From a checkpoint of a small transformer trained on Wikipedia: normalized queries and keys, attention and MLP in parallel.
MLP neurons of a small language model. Each row is named by its layer, matrix (up: input weights; down: output weights) and neuron, and shows model dimensions 144-239. Each number is 128 + 24 x the weight over its row's rms, rounded and kept within 0 to 255.
After each neuron's rows, "fires in" lists the words (lower case) most often at its 100 highest values on Wikipedia text that the model never trained on.

L9.up136 [152 160 128 145 143 173 157 143 104 141 127 146 121 102 123 145 165 146 186 159 125  95 160 111 152 134 162 125 141 161 141 161 144 132 146 103 130 114 119  90 120 117 104 186  84 114 128 115 136 137 165 125 103 108 119 128 149 118 140 137 106 177 127 147 179 123 106  99 104 111 112 105 120 132 118 117 118 131 169 105 156 138 160 136 119 149 128 157 105  96 120  96 158 177 116 152]
L9.down136 [145 104 103 124 108 155 152 179 118 133 156 145 118 111  99 108 183 143 106 153  96 164 133 104 109 125 127 121 130 108 131 163 150 107 108 128 101  93 115  94 166 103 128 130 117 125  96 150 158 134 147 119 100  96 165 131 135 150 116 112 115 151 129 171 145 100 104  93 124 122 134 147 109 175 146  99 144 148 128 137 127 126 137 134 111 134 134 138 122 109 142 108 109 153 111  94]
fires in: "the", "s", "first", "second", "his", "possible"

L2.up168 [123 155 150 119 153 156 133 154 112 130  87 151 137 156 193 163 126 152 136 100 121 114 129 115  87 118 134 106 145 114 108 121 152  96 129 157 119 126 136 130  93 106  99 106 107  97 123 140 140 100 111 148 153 114 150 122 129 114 112 127  76 109  68 147  95 136 126 147 145 154 122 130  86 145 135 141 124 142 118 169 178 114 111 136 126 103 107 163 105 150 100 119  98 126 134 135]
L2.down168 [119 166 136 104 141 166 161 144 154 159 129 129 123 162 177 145 132 133 151 123 108 103 129 129  58 125  70 136 179 153 146 114 143  98 129 158 107 113 107 148  98  95 120 130 113 124 113 185 126 126 125 132 154 147 133 117 159  89  95 153  96  93 117 146  54 174  94  97 120 138 137 152  87 129 129 174 121 153  61 160 133 124 115 140 133 121 125 160 125 134 137 155 136 106 129 148]
fires in: "what", "changed", "change", "different", "how", "whom"

L2.up704 [104 116 101  94 153 154 113 145  88  82 146 177  98 107 129 119 115 135  65 117 100 134 112 163 167 113 146 109  76 150 123 125 112 171 152 103 116 139 176 124 103 169 143 122 124 148 107 109  97 156 132 102 137 157  94  80 106 135 111 133  92 110 116 112 129 126  62 126 149 116 128  89 144 142 136 138  99 112 114 143 120 119 131  99 129  98 158 133 122 106 116 137 104 128 145 149]
L2.down704 [102 117  97 114 154 141 133 102  90 112 116 194 126 123 123 141 151 111  95 121 106 143 100 161 136 141 138 143  95 146 125 125  93 123 143  99  99 158 164 103  82 189 117  90 111 123 161  98  97 135 106 119 152 145 128 105  86 120 120 115  98 133 103 108 116 137 115 115 123 124 111  80 133 136 127 148  91 126 133 142 144 117 153 118 135 117 141 138 126 129 132 146 154 134 159 149]
fires in: "often", "again", "currently", "now", "still", "usually"

L5.up277 [155 146 145 131 127 153 135 168 157 137 153 143 129 117 109 140  88 143 113 121 139 125 131 140 149  86 119 135 139 142 135 139 130 134  81 157 115 122 146 109 113  91 176 130 124 121 101 135 170 175  89 145 143 155 104 121 133 116 147 130 140 108 104  77 127 140  97  94 112 175 169 161 173 189 128 146 142 132 110 107 133 125 130 203 146 172  85 113 111 121 124 121 155 121 121 112]
L5.down277 [134 148  95 145 115 136 144 142 159 136 131 129 113 126 116 105 127 123  97 114 145 122 110 111 119  99 107 107 120 141 129  87 131 168 111 119 169 135 160 125 118 123 128 106 150 103 140 110 108 116 165 122 194 121  81 123 144 145 115 130 113 161 118  72  86 126 138 135  84 141 147 115 139 193 121 128 137 102 133  73 105 140 135 122 128 139 136 151 131 111 125 162 141  79 115 109]
fires in: "time", "details", "code", "date", "data"

L7.up980 [114 142  99 101 103 150 134 138 140 166 123 112 117 118 142 118 127 147 137 140 140 153 137 128 105  70  95 130 134 125 120 109 167 128 112 129 112  87 115 115 113 168 151 153 140 140 137 126 116 145  96 115 122  96  92 156 140 135 120 149 125 119 133 112  99 107 129 137 150 124 156  74 125 157 136  93  96 123 121 114 123 118 148 140 130 101 131 106  70 131 132 113 159 148 147 154]
L7.down980 [143 119 134 139 122 153 148 131 161  91 114 159 154 125 108 124 135 103 123 144 147 136 142 163 136  88 140 105 137 103  90 184 154 101 181 174 138 114 132 136 108 102 115 164 117 106 141 194 134 117 129 126 113 153  98 117 136 147 123 127 121 138 102 142 146 136 141 154 111 124 127  84 112 152 168  97 137 145 110 124 135 155 119 112 119 192 128 146 130 110 141 161 171 124  57 130]
fires in: "s", "46th"

L7.up617 [133 127 109 150  76 127  97 125 107 122 125 120 142 135 162 142 100  92 146 119 148 109 130  92 128 146 126 142 138 108 121 165 121 101 128 113 175 134 125 148 113 125 138 148 139 119 124 102 118 136 149 143 116 115 136 128 131 105  93 117 145  87 135 185 134 125 109 147 130 136 101  91 114  92 134 108  94  99 133 116 104  94 139 154 134 136 101 129 126 132 180 143 137 122 102 135]
L7.down617 [104 103  87 141 144 160  96 108 122 123 118 119 125 145  95 161 110 151 101  83 144 138 130 129 111 123 126 107 148 136 110 188 154 124 121 147 139 138 121 128 146 104 115 190 145 150 152 152 154 105 123 167 134 107 143 143 131 113  94 141 121  74 144 147 125 116 124 116 132 135 143  90  78 183 164  88 125 104 133 124 168 142 106 128 105 137 132 107 127 138 160 134 155 142  89  93]
fires in: "s", "of", "its"

L2.up176 [168 167 150 111  65 123 161 131 146 125 114 169 117  98 131 123 143 101 115 120  89 132 164 141 103 201 131 104 109 142 144 179 101 162  93  66 113 127 115  96 105 107 113  86 103  80 152  88 123 120 120 133 122 123 105 117 152  98 136 154 139 124  66 145 158 171 109 136 154 131 114 130 126 154 124 111 134 127 113 102 142 102 130 128 183  95 105 126 105 135  95 121 160 132 135 121]
L2.down176 [159 155 133 133  58 135 121  92 159 153 115 165 124 113 129 151 134 112  97 145 135 105 132 127 118 163 131 128 128 122 122 123 107 175  93 117 125 104  75 116 110 144  83 121 132  87 152  52 156 136 139 109 103 155  75 158 130 116 137 184 110 100 120 166 114 131 158 142 104 154 135 139 151 154 110 107 134 108  82 105 159 133 116 102 140 113  85 167 121 103 108 127 150 125 105 117]
fires in: "work", "worked", "spent", "working", "worker"

L2.up229 [168 116 125 123 130 137 122 119 143 117 140 160 118 147 117 110 135 113 139 119 102 122 158 114 127 143  93 132 116 106 104 115 119 124 109 129 132 128  86 113 125 111  97 135 104 150 107 116 116 180 151 108  94 179 147 136 135  87 136 152  60 132 116 139 135 124 129 160 144 133 140 134 204 136 133 136 133 133 110 117 141 137 112 158 158 124 120 117 139 163 137 159  84 126 164 141]
L2.down229 [125 109 152 138 145 105 169  89 125 111 127 100 138 117 119 159 112 143 130 133 118 129 132 136 107 127 147 142 117 159 101  64 125 151 109 121 140 114 150 120 101 156 134 127 107 132 109  48 148  89 183 123  97 129 119 203  87 135 110 143 145  88  98 143 129 132 157 157 122 150 128 160 144 126 135  84 117 166 127 139 161 119 119 109 102 159 123 102 109 119 100 134 132 132 165 153]
fires in: "work", "worker", "commercial", "occupation", "enemy", "professional"

L2.up413 [146 109 172 133 116 121 151 154 134 124 104 123 134 125 171 155 131 123 166 113 136  84 181  95 136 107 126 153 108 132 148 189 155 113 136 118 159 150 128 100 121 159 126 134 119 104 121 152 130 105 119 147 113 155 113 125 120 132 159 119 144 103 110 161 126 127 153  99 139 182  96 111  98 100 171 134 130 118 124 128 163 156  90 126 144 155 138 106 112 138  88 120 146 145 150 165]
L2.down413 [145 140 126 124 170 149 131 124 107 132 103 137 120 138 144 111 114 122 128  95 133 103 156 105 100 117 143  95  98 152 153 150 148 143 122 124 157 120 141  69 145 148 120 121 147 127 111 101 122 113 155 153 135 194  90 156 155 139 160 119 156 135 120 133 134 146 122  67  65 146 115 153 127  97 133 113 160  76  95 142 120 137 121 129 124 149 175 125  91 107 126 137 173 114 128 140]
fires in: "six", "eight", "three", "seven", "ten"

L7.up1203 [113 129 117 122 147 178 117 130  90 133 125 101 126 112 136 155 105  98 123 148 131 136 136 134 104 115 134 147 112 117 117 128 105 175 112 174  94  85 150 133 116 138  93 143 126 147 123 118 136 154 124 118 146 129 107 136 134  68 141 114 156 139 121 175 117 102 121 145 127 141 135 155 130 119 127  89 123 122 175 111 113 124 142 100 129 154 182 132 154 177 110 118 104  99 107 104]
L7.down1203 [163 157 119 115 138 141 123 154 151 122 125  83 115  82 138 163 162 142 137 148 120 140 135 155 132  69 131 134 118 127 145 115 163 161 155 178 163 159 134 153  90 127 144 111 107 138 171 160 140 183 152 134 143  91 126 134 131  87 132 125 154 136 141 150  75 121 150 143 132 112 112 168 156  99 105 116 137 110 143 110  84 125 116 109 133 130 148  76 127 121 111  95  88 107 130 128]
fires in: "one", "1", "each"

L2.up1203 [111 119 135 107 116 157  94 117 118  99 165 127 198 144 109  88 102 124 153 119 103 118 129  97  80 100 148 135 115 143 155 143 137 141 102 114 136 166 102 144 117 112 117  92 150 141  90 102 109 132 130 148 129 146 159  97 130 129 134 115  83 135 106 137 168 154 134 128 128 144 136 147  85 132 161 147 162 104 120 108 156 131 130 162 117 111 109 110 156 126  99 126  71 101 159 152]
L2.down1203 [106 164 131 111  61 111  91 126 126 116 116 132 157 132 105 102  86 141 157 102 147  74 162  98  93  81 102 125 142 126 138 116 114 154  92 115 139 137  96 145  83 155 124 131 119 142 119  96 120 128 118 168 110 158 119 121 129 111 117  92  64 139 115 132 142 128 130 139 149  98 145 129 103 130 101 146 154  98 139 133 146 156 139 163 109 129  93 154 163 167 104 142 101 120 162 122]
fires in: "long", "get", "s", "longest", "catanzaro", "got"

L7.up1452 [151 169 122 188 120 117 171 118 127 105 172 112 139 125 120 116 122  96 137 116 173 143 140 135 104 120 164 163  95 138 118 142 137 132 123 127 108  92 108 157 131 146 150 148 127 122 103 145 135 131 122 125 126 158 100 123 114 104 109 170 154 135 130  97  87 174  91 107  96 133 107  94 143 157 110 130 132 118 141 154 132 127 169 140 100 138 142 126 128 154 112 129 137 144  73 153]
L7.down1452 [129 117 109 139 109 124 142 120 133 114 117 122 108 131 129 142 116  97 135 125 171 119  95 102 111 130 141 162  90 122  78 101 115  97 143 104 153 120 181 144 123 134 125 103 154 139 159 134 144 129 121  91  95  87  95 100 161 131 129 179 100 138 146 119 148 146 142  55  97 155 129 115 126 154 138 127 162 106 136 170 131 122 139 110 130 139 127 153 137 121 126 143 141 175 124 111]
fires in: "time", "science", "data", "speed", "date", "maps"

L7.up573 [148 142 130  87 138  78 133 108  92 116 112 156 137 123 159 140  94 128 174 128 133 127 117 103 151 147  85 133 112 121 173  94  84 125 158 127  83 121  81 143 117 114  78 168 119  48 141  82 136 149 104 149 113 178 104 138 115  91 119 131 143 134  90 106 138  61 118 113 148 130 164 133 150 173 113 148 145 132 131 120 138 151  91 128 160 138 156 148 161 121 144 116 120 123 156 115]
L7.down573 [143 128 109 151 141 116 130  99  85 145  96 123 148 108 146 175 116 153 118  85 123 170 122 102 176 157 122 148 138 144 129  86  82  84 160 175  85  94 107 165 110 129  95 195 109  94 132 129 113 126  75 150 153 119 154 100 114 115 137 109 152 115 148 126  96 106 154 104 154 171 135 136 128 148 110 141 114 150 114 156  98 131 123 149 158 115 117 121 110 112 115 163 110 126 122 124]
fires in: "if", "when", "once", "as", "now"

L5.up319 [131  91 139  99 103 128  80 143 172 147 158 148 123 139 150 119 140  92 130 148 150 108 120  94 131 150 106 131 128 148 151 144 131 121 142  74 100 118 133 164 119 145 111 129 116 103 138 143 124 136 142 110 180 130  69  98 134  81 119 115  94 157  83 125 129  81 113 135 149 124 101 128 118 132 106 111 115  85 126 142 137  99 106 146 175 102  77  88 109 151 110  81 149 141 136 175]
L5.down319 [171 146 119 109 143  97 121 119 148 163 120 102 147 127 120 137 120  85 149 108 154 103 112 123 153 163 137 112 152 159 142 133 112 123 155 127 131 115 129 179 127  99 112 137 110 127 159 135 118 138 149 115  79 143 107  96 119 136 139 148 118 140 103 133  77 107 109 116 105 118 123 112 121 151  98 130  97  95  94 148 145 135 133 131 206 131 126 149  99  95 103 103  92 134 133  94]
fires in: "when", "if", "which", "where", "time", "because"

L2.up579 [140 119 115 129 133 156 164 181 115 142 122  92 113 140 130 106  96 148 138 109 149 141 149 157 119 160 113 159 127 135 135 119 106 109 126 157 170 151  94 106 135 121 121 102 104 140 133 129 121 137 132 105 113 160 135 103 120 109 170 135 187 131 114  98 130  90 115 133 109 157 106  97 105 117 123 168 136 106 114 141  83 111 158 126 121 152  79 118 158 144 130 135 178 113 141 156]
L2.down579 [139 112 105 126 129 165 164 169  99 134 103 109 124 119 139 142  91 136 176 117 174 142 119 153  95 123  71  97 164 114  82 153 105 139 130 145 139 179 111 120 106 127 133 124 134 113 137 124 127 135 123 116 147 116 145 161  80 144 183  97 139 189 103 117 103 108 134  86 134 119 122  95 145 147  94 159 123 108 138 111  72 128 118 168 117 123  85 122 136 132 155 144 159 139 130 105]
fires in: "known", "name", "identified", "considered", "named"